Weights of a small GPT-style language model, trained from scratch on English Wikipedia: vocabulary 47031.
MLP neurons of a small language model. Each row is named by its layer, matrix (up: input weights) and neuron, and shows model dimensions 64-159. Each number is 500 + 40 x the weight over its row's rms, rounded and kept within 0 to 999. Numbers have three digits each.
A block is one neuron, or neurons of one layer that tend to fire together. After each block is what it responds to, as a language model described it from the Wikipedia text at the highest values.

L9.up1528:537515463488556469557435465496491496484436577530497433477472500485493486495484401603467575481509485469488530471443438472506508510513448419508508560482499529442547570461512489515520500488525493466511512486484507444501491467470527542548499481505477495542510523462500401482470505547501525532
L9.up2108:515496503558406547563493431500542493451462471496480450483401526484534497522539509485531448526468526458494554451477502481518457504520476451546519471511532535523478456506451522526620518475492470494423501459542588485478516507470535508546524496526522469429551545388496474398588502517509523548
L9.up2874:501508483533545491528448492505467513535527465527582520509443514452470516499480413516470507472516501528487543422422511521495477558480495477479501559507472510454433508459523546455568475486526450505484509492482506468458471506509510539590495505427505555409533547452493433490534524526512541490
L9.up2921:493495461531545471611524464489436538551506492516514456458414499447490456491538460506483496520510511511507556465504493473522493496540431414504588509513594511492535505453523502456473455408521440514504497511564449505485510510495507573553566517466460549487570536449492498451554549485482493506
Description: The last member of a coordinated list or range, usually right after and or a hyphen, such as first and second, A and B, 11th and 12th.

L2.up20:463496489544499451524510445445470464468499490484514458514445465549517400472487469502424462504479479498603470464433495473509469468542540482548510447597470483500487570410504524558501592449553493462429454535533509457522527552522551509563516512504544529526489553508525537474494564491489481569
L2.up53:540507500491526477543553420505469452481534492511556545529484508550545458446479464499440483492476530546575459514501542492466472439513476523504506507559436549512482502475444486536514490456556492480472502529509461545541410494460524526562475517492542551523455533508502500514498526507494542543
L2.up618:484535495531532443594481566475457482512525442445465523448462529516531465516496503481483501469500506451544480482471435498485460442468526490531512464548484556453496494482531419488539603472508466504536475447602516550542500518492447522487492501520509433534506523498486569490544506435561488473
L2.up810:441536472527465502513476509521526454521447448497511470518485505447482541551548500560493481493518498465556498567454438491540509497517534483562494460577497457463548458497532491518489528512574448521537493573463402489527445516520517527487517495494460527523484526455536477502498482502480513509
L2.up835:529489494499487550511517508477428564484517423623580490526500497494488533512530534441552425546502470594475495511532540469466512507565530527435555526534511504490504488538542432529459411518497474505496491422543541454432468463470529563571522545489525530479467466501541526458477481530475512487
L2.up1720:493536482525547564439538523426436528467532514445511495587492494493563460486489466538428517513479516489470514564512459515510453462407519511533495461530412559600507503447496484545432504458488489431472484441560530500524551497467522435555550483487448557525471479497497531536490567518526511626
L2.up2238:463512513544512462524556482400432533484501500499577491497489508497493436489521490512528437497469479526542522499475523455488448486574515496455534490587422535486480500429532464523486603479595458490478422470581487511510483465522516514525489487515528537493477488515482530502558505491536513561
L2.up2263:464535440497509492567463483474439505508540493490559530528531497513480518527505497533533478515477509490485507428441473451454476528520437496473489534521494495555479499488489442585520559463566467515537479463535608536528503455531466526501511483501488449494502515495476500504536470510571517446
Description: Mostly "II" in fixed names such as World War II, Division II and IIM, plus scattered unrelated weaker tokens like those, establishes, Rider.

L2.up448:483425563552564516497529579530523474494412543489524467474463449497471453493473461498546502526528504537492537506467518502521504522548466501463471503496403507490519515396525575506524392461461481519410450483581436602542480530525506487550593480400451499540522526513589526475484567490482494480
L2.up604:495469521533512493504423512559504484525458499521541486471441433476387532496551507537449490499534496484536510500461476468512535516502491503452504503450519504504476548471434560540515559513533494515559500523525528491487503564473484559445534449545505522559498544526523502479502468481474460516
L2.up2092:518445504449495492472514503441484453476481511456556500536453522423541494507477533502428511552524483471582548510472508535443439536444561445466499506562504565512504484468476500585513487502559542492446476583550493583551507494534562498483552523443526469460471498496511490507509458498469543446
L2.up2209:503482518522504508451471543474495462470445531526571519501513416471462517567486484490570492502463549513474548524547517522527513535439475504438533519553528499504446533529477552484459511494550486472472496482442483449514497474563529534489565506557498481446527588497507529517537553478512484490
L2.up2333:495507535552498476534547506476525461501464523431495483480527424523503503503510467523467468517457496565534535506481492482508514505568543503434519452529473477513512541511508567584444477499493453543458492510495436540568504552554545534604534492462549510530500526484532510514480489499466507519
L2.up2400:476517493510537475496522496464513514476487539390505459463512451485564401502462497521430514436513552519414591520513513516465469528469493483518486521493423513557479614536432451485514493429443543464509485423399373524541518575503485509476570491471535458502502529539466555503551474452533481547
L2.up2896:511483502535457495493482506486574416576465505509549533489498506443543458513486533503480505469459525431516517509435485509497447532529529487554522544561464511512494502422519618606493555447565495470512516489479487526530452552534522479524604466492509536501524590504506527493514529501451511511
L2.up3041:500457505545422473502463485532570478479534467580539464513476519427522509557530501479421518465528484441509485484504491529519464516514485474567491519483460497493476546503512567499554402467512443422536431547487528581539487546530520511507556509590463558490556494475507485474526525505457466439
Description: Mid-phrase words or word pieces inside proper names and noun phrases, such as 木 in 鈴木, Street in Walnut Street, this, series; no clear common theme.

L9.up750:515548517568465533561519511482628526470511479495472462494528498437495540496494513491435550445511479439453501461449528445521465562436546512506441480539493514483507474523476519438491470498477484541456432493497469511461519540520547499585545460524481469493491495498564474480466559536488472558
L9.up1479:457504475488507454505490536516573544553496493500448543466520455518549443511545460519421463470520500496506543496484424443554528459482466461565545537514499529479466437438490506519483513413470437590423474426547489502452422528566532450461505501548521448478501498481474450479507473561522452509
L9.up2733:517524528510454482526528406542546572573509481453496450451488476471567456461533473551513530470511489406488544472392477461530500443519495440525473553512511516512590446467498447484506462447439470498516484543504521469466519511491533517471504490503553449598508515441583475517532518509480520460
L9.up2894:452502488542422437516514496532570505525532523434473459512559449486458490532564553531517559488531517458486594470489455446509520455522464467523555471540570463511577466461504455458529535497507464443468476479568487519489461526523516558511512485474537527545550453460580459406467499553517459582
Description: Determiners and quantifiers opening a singular noun phrase, mostly after a preposition, e.g. one (in one of, for one game), a, each, per, another, any.